MLP neurons of a small language model. Each row is named by its layer, matrix (gate and up: input weights) and neuron, and shows model dimensions 0-159. Each number is 128 + 24 x the weight over its row's rms, rounded and kept within 0 to 255. Numbers have three digits each. A neuron's up and down rows have the sign that makes its largest values positive.
After each neuron's rows, "fires after" lists the tokens most often just before its 100 highest values on Wikipedia text that the model never trained on.

L4.gate30:104129109117106114124121110149094170115102158164131136101098114156127129118132148129137119140135095173162127116114166162121122123084125166139165130128150133153130104127137141123091113148126072111111112130093100086132155105141129096109120140058107110091119090143128089171166146159129124144070117136112128141146133159064144116093112079149116094155125109120174112093119110126116145140117107108095122108091137156096123121121120124107087117165147122105133094166111122105159130128139170
L4.up30:139144106135117097184116085159140102088119120117105137137137134137149144113098139109142183121100150132116111124134108150138133145095160123072122125132104123096141112148111102123137134136131157140118096124087159137143148118108153119083122135110100044080117107131122136082098119108156136118135151138134172149144132080114142124154139084162131116124141113099145076127148120130148134134120152142108140117126119046138180143086097143127100118145144086177141128143121144148125095144098142
fires after: "2", " C", " (", "G", " Ph", " T"

L2.gate294:110149172127117127130134114116115176169095118116113128148127117099108117117176082083134105163107122178119114127143113124119143108157097155107134116164139109079106130151097126098131131163122117125102164123120120126111138168113099151101158119094146125109121167117183089163161144175109137169138111138121136118123094103143155092134125171186140105139133143121127099140120106115105093099143147122163131131126144117165176107111144126161100100133103112166158108161136170132142134156105164
L2.up294:105130155110144096097119096146120167080138116132105126135124093148099120129092134098123133134107087136091137114135120114124121134102109113098129120145123191110080136130131142098138149182136111143141102139107103140084116112170113133105083127180106073146135134139129139161179158182126121121105130156135095150139123122156127094168149139123127059108126066133109166116149159131146174146150126152140123107135153115142153105108141109151110108101132090119108122153109176150132135118119125
fires after: " l", " L", " w", " M", " t", " professional"

L3.gate382:169132117141109124136159129169146167113107134122150123109127119104101100110103081117086162139124103133145117090135087101149115123138122158085099156146109173089136128178074148099158125126131141137126142133122148137153097124118109109120105133154103110101126109104112125122125106117132114135041138152103149170191166114147143130107116070129097076144108135097118140154124144069165146138122111148122136139108158108119133132101122112121149164123144129166147136127162160138159131148144138
L3.up382:121098132123119131102085151147154151127105123114149132147113105091094118130115135123116121109163127152144111141137095102147091137087140090128090116135118113115152115137102131106136132130131169104166116150117113178120090156153112139137146105085118121124177106094125069125167135141106170132096071114149104136120154180148140136135119072119141141128148171159147124134137129140168169149145142131109103108105139055140133155142110146088129116120165102101133110117172104160098106140153097
fires after: " I", " d", " D", " v", " com", " O"

L2.gate222:151114149147134157149170115094140098085118136195111127116173136148119119115085098128152158139187120123130123105142151079117135133102123122106149176129146155144106121165131145157107117102122124093130134125105142102116146133126126127124125113090155138106138145125111141107139116123142160105136187148091097142139136114162148154099156101135147170092110101130138128115113174059161134110197135122090161127127129144121120145135121162105092127105121143137173140123101106126183110149107141
L2.up222:165190170123127131147122121134110158152118156084187160134103123136131127128077113095098119128150103133123097157106116134099135117137125133140178089109105125125113153082113125117133156123141141129118107155125111165118121124138134148106110127156137145104118106059128146132123158121129151105126129149148130106130134128100120113128149085135086163118163156038141149103125160162161155134185115145119131136125094136115123105118167128148138136143156127153104099106108108160083141088128159
fires after: "2", "0"

L3.gate240:156142116121142078170124126107140133089139088122126132095143150086137073175100106131126102136148179156150126117147124114136102125151169103136146164145101137085142138137111134137112112161151127178114116145134122119112123105139112174081126135137157128168126145142145090090134125130137158144172151177128139123124158133130135154120113155139117102130092134100142146145148123088109123140148128104059154092102101187104155112147120097156134099128115144081131115122174100112140131158101113
L3.up240:154133188145158143155123109197160146098143110093089100119122138131148094114168132116133142111169158123140118123149136105113146136157121079114162146168133162098191141134094158088125110147150085095121109148141126167168122119169094156112121139119112098119085110142149062144170142144148121112162129118131131173131166132120146121122135137110129110106122094114132126106136140128081077123132116125120140176148176134127121117136157147148146133112133105109134131109162104116109135127129119
fires after: " B", " C", " c", " L", " Sh", " R"

L2.gate236:149133125139132152161104070138138129122134201137157159124109153125140115128103153134148133112208117150154151112146106134104142157144119148112169148135133137120121134123133143112068148115183144133115096091103146122140141076120139128117152145123122140098133080144144140124109122119165174098122151147116136135146132124097118152177126073144118152103154139139187126112126129137135083153134153125055118138086114108147159133108091142127086138118115118127136128130138133118116141157101175
L2.up236:142109116129130141183157140114138093105070134172115134132112152141149096140107141127139170133167135197095127145103145103151123089133180128120121143115129139138155082142120122121083120133150146084155144117125110127123141075131145113120095117132134130133137154164134138188102111107115133133081170169061116132132117164145149110092091115141123114139108124128119126096152125124149183131136136138128147141106111139110100138133116161140115134132081155131125135114096134069116131102102178
fires after: "2"

L4.gate91:127122147095109156103065126102088109116129158112108159126141150122130141155157148101097144179134130138182170132156139133133152136103112107144142129111114125148118114116135076141144127123156133121108105095136087089088137148111124158102092140123121098172133158105140161144128098111131078098164176122115145117145086121188116131138158125111132110122120091172147117157153085139154100131104136159122107148118137137129153115132170134135115159115178159133097178146145128121139164161118115
L4.up91:124126141133116111137105116069121107143084167139151168106152125137126131141179135164132108169124151141173159132176145077131142176144126137146130135096130143184118155118137105118131120108143091135112132095156120113118166116070152136108120177103117086100123119129159140170129113096115075094120153113150152093125098122143135149144142118105126080124148114139127093101159131132138144134111123137135104148097152152142133102120167143129107141109135141134132136142160184118176148136074100
fires after: " M", " m", "m", "M", " Co"

L6.gate283:124115111120103097164103148127093120152142129151118128135128116113122074116141136097141124173150185107154155104129120133152129140167141126133115167160155141100131152126109163097092123141138140088122126157109133106089117140111149136115134137083145103090185095166110143122122123128094085168146144059102115089125128137114159135091107120104115113134107149092129097117138172114126101175096116150146134178142090142148156125153132084152128160145137115119114146160145117079132118153144150
L6.up283:121139158124120127165095096117099135112153069119131118141109158154155131161123093134137113138168112103165140130112136126155103107101130154106084114097116191095111151117141132130112156139137154122141132163068100159091141133095129144112063139106144137102125125162134131063119103127108121175123098135148127131089129077153101125148124152109104143109137105109095141131128117088130139156152117162102123119127130112150147104087139157114128068178098116114151131115116105112134138083139133
fires after: " c", " C", " T", " sc", "C", "c"

L3.gate302:109104102125153084131161129135101130169145102109100132148152170102105130125087121107120152161106130131133096149111160084169109123137152131126103134138142096123140101197171144119151108125147133131125134155137129109124141124106133089124158170110133130104161133096183115103156116087136103173155150122105102123101131130083147139139145134152101135112141131153096145093114117108102070119159130158128108149128163110123123129111111107189123122133125174080125180124153095154132121164101147
L3.up302:157102135105114098124124140130159097146124101131129146155100116136134144097169145162092169124129131144101100167154136150157169121134124149133115135113146128156158117096128114151151081120169154134120125130126164117149122152139115082103136139119177113145118098114147161126139047165124150129111122104120134127140115155147180109085134164141167184156115132133175138125133115154153127110145156134173075119156118119111108152149111081162123137144180116154113134137122123143115080156120108
fires after: " H", " h", "H", "E", " A", "-H"

L3.gate30:115108156141139111128159126108142138151135125117099173126104114134090140151105096129121172105124147129138134118115143096128132096158122117161116140143132198147096163210152122112049089170131090129110130154140135141110143139116126118128097130092117093107158077134141135067128122112124109111138177126122133137106112089154144117125139139155158107105156101136145154125142141137151116159161117132107120120076122127115132167118164115137100133143128170111140090137139122093139102122117186
L3.up30:125123149154128112116126130098104151176126169109113142110118080129074151133097083117095165115106114129128151140130118113144116095141163127118124155127134181152106158162145100108070116132127115127110114133135143138120164122141147117142098159083147105141145110153138169122109139114143135085120163103132107140115109076164174118108166133181118121143142078144152152137141116173154115129150118114104111125097130133161115177134107121181115141138120163115142100177113120089131123109112177
fires after: "2", " "

L4.gate356:157101168086132154147097172129139121176112080144126109104170136129142119105096135111121111105128124155102129065115147145113108131137129131112107122141150109091136148138115123115141119117166112125141118171151126115139127087124130146152142124077160134144089147187164151146158083128148155164151081106132145124076129152138138137146144150087106110136112167130139132140097124099116086127147150119122071130102106114156102077107131147136145168106134143104153086137168138168134137112141117
L4.up356:127143109096128153153155143160129146118099107095111113121096155156153159133133182142098130130156131141122135119127157118156108098093173119148097145110118124137160101132150132054118108100128132122107126137107148117133140166114101122150080127118108126117107076139176160162122114094142132129147101118150148142108173132129099123120156139124097083188165125187150090098140105141120129137150072145136138103141139112124116116164125110122103163132123150129076098134145169160128132125080131
fires after: " E", " A", " H", " e", "E", " h"

L3.gate36:114093114101095111166111140136157177124097127111092144115090094127117121104129117123126130152083110127109104137135152117145163119115104118157167119115133114108131124127118122112108121148121095090131089142100175104114118121136098117096130096043164123140095120126145145122140166133101119127159101095160137140097143120182132138141106134130103121144111125160125120049132116174114145157128127135126131189098104120094151110150155152196116153140159105120095123115144129132131167123117119
L3.up36:146182127145120125175097087166111095130108144149101090189113122136123118090107087150168157135127152111131130095108124099152123105142123117178133121117125132149114167141158111089153106137121142126098124088117082100133151099114127148111125177107111142135077117139149118112126111125097131154165126116126183132157116155116060114113142142160121111112159115163177134121133164145092120111107077107109136152124098136117129126137109136151136179158117125151123142139095122103146103146139141
fires after: " H", " Y", " ph", " E", " le"

L4.gate219:161164145134162153140144081111101140114110143158164118128135165166124117151133100119148135224121143126115146116152118157108097091132131149126109154113172123173132144097123135132114126159111089087128130115120094103167153122095155134129138092158133091130158090106138150089131107092119100125118135153101140163151111113138123098122118158128160099115115128107121165092097120099162157171134134118098124128076142123162161121105146136160121126141124122127115096093095146148130138133162168
L4.up219:121107167156118125157138119124089115116138150124169166108116107183172063138116114112123121167106177170138140146139109145082101117079132126151094181162149125129152140134114141122084120117123100105167104096135103105152125129151105126122132074139131105132170117102117133139157097147115099112138104151138102110140131083147110082108143176131106126134110130161105088094128136095137154143147126143111128100096132115158162164103134099159095141142146149126112097120130120121120153118130165
fires after: "2", "3", " f", "1", " F"

L4.gate13:154136123173125156129130141141138129103079123115125155107121129092118106123092149122067122147118122144130117149111091100138130166073118121103157137115129118140077135175106151159101155117146150134123129097125152165079144125116104112133124136139168121129132103146135139167070151155127117107093121128117166157144128124081185188081124098141108154162123136117130148121106150142161121116100110093141103106090093124124141137118125134139145130153103099079136114088155094112096160156136143
L4.up13:133208182124145130111117140115149150167139145126098132123086141133098141133137173113110104105143159158129106151099143157130149132105120094138131127130092133123141116103132087119134119111149094151105114090120153062156155167120162120126084147165097142136130157091106119091156119141095155135149076100146128111124125089118161151123132140145137110089150106125129124096147094116113155118167152138103136119119110137080168111161121134114170120162133184133107138115121126090138149124100119
fires after: "0", "2", ",", " the"

L3.gate82:136116208119116155157160131132154148147111137103136132140117110107115135141145096139164132117084158154143136145147114134130106121109088156116165148158127151129085139105102157111132168104151132180104183152122076157148117135129124111123152133128133124145171163102100084071113129093104128100134126132136112132151090121114109129108117127129107095128106169093130120111116125101127116165182104121133165127133187104123101118111108142102147122138127128093113109112167067120159101111137116
L3.up82:130125136194118152093148110144157144145118111108127155151127117135151152123143120081141137114112125113141167141172076072120147152106134143125144095153129091145159138101096127132157163144101086185118100130131148132164102148112097120138141150094141129134137147134106103118109170066125174130082127087139195160158155123144169166131117136113140140122130131112108133116094114117097110139136153135108145139131181123160118162135099128117130116153119131116128170117141120124113078120150100
fires after: " n", " d", " v", " g"

L2.gate28:160143105156149145168170145130150128144141114154138132185091131120138107149097134100126168151151129133126140126129137137139115104116127138107148192115102130127091132119124096112129142108108137141119154130089160113140116093108126124123117122154121092049088163126147128122131130099164130119096141180111141163116136102152141087129110142151065173103182106109122120092136177127112139132117137079119099123146109110089113126156135088127112156144131138122131164102147131104082167098120110
L2.up28:077120097132141119129096099122109149132084124085133097079125123139128143141134149129126124165156127126149141108133138140167125107140091133118103102126106112144189110096080129127119134167122114141121189103089086114129135092134121098096140174144136175134144130103094169147116142134175135114109127142104139080177156116149097157114087117128151163134145125111136153136154151112147101158138129106104142154104116138134141125123136148100124114153090063141130134089121123106142152082128172
fires after: "|", "2", ":", "0"

L3.gate284:113137146091141113153083141095109145105111131176119134188125135103139111119136147107150155158142153144130149103167101145131133113144130113150118091157112121136096102130104141117138109189134127098127139124099112112088108112074153142113137135125118105103118069150137124157187082149105152151089163129143146121140148154168158097142121154147120117106111143172120092106130123131116142145103110163091111117143114182095196099175146104162103096127129116150123119127122125122123134131111146
L3.up284:158133150117134143154109109120142153087137108130158088146127079163096123165112127134130137115058128150161132141153148156108116114178114102116144116140101111094094133111133120129121148114120106105121114157134157154097114155084103155179154110117156075113158113115126109078175135141128118101124138153157162141132101149145125093083145132119142159092160151125143133066118102139142140162104136143141101127121122124102167133151188133131146154114127134129134098171117119100170118115098112
fires after: " T", " M", " l", "M", " R", " C"

L3.gate407:126147105104158103153132113124145097143103143135128100107123115072097170108134136092122110125123125140093079094113156191123145098131118127131160107133124149083161103131109143176156129115175097115144115119168136142160104121137127094099154133115100121129134133123135121154135142142122126128169137124124134128097147134115131091110138156136095122163175125138112092156153142121145138123120121138094131136092129123085149096137179105159160117091139096100119148087153128204083125167157097
L3.up407:121109154100155147125108117117120110085141111112144104117129138105147158113126138095127157096113151143085129116148125100139138150102121150115143150142117127132161161125098125065142136116178113166135091165149141135157103164109148118123116161146128128123126110117116120138161109141148117132114094097123168135075119099127121140106199117172112132110074113227124133146147132118127100128168086149083114146108105096097159156136151158124106132134096149114142099136134107115127140151093122
fires after: " H", " h", "H", " Ch", " st", "oth"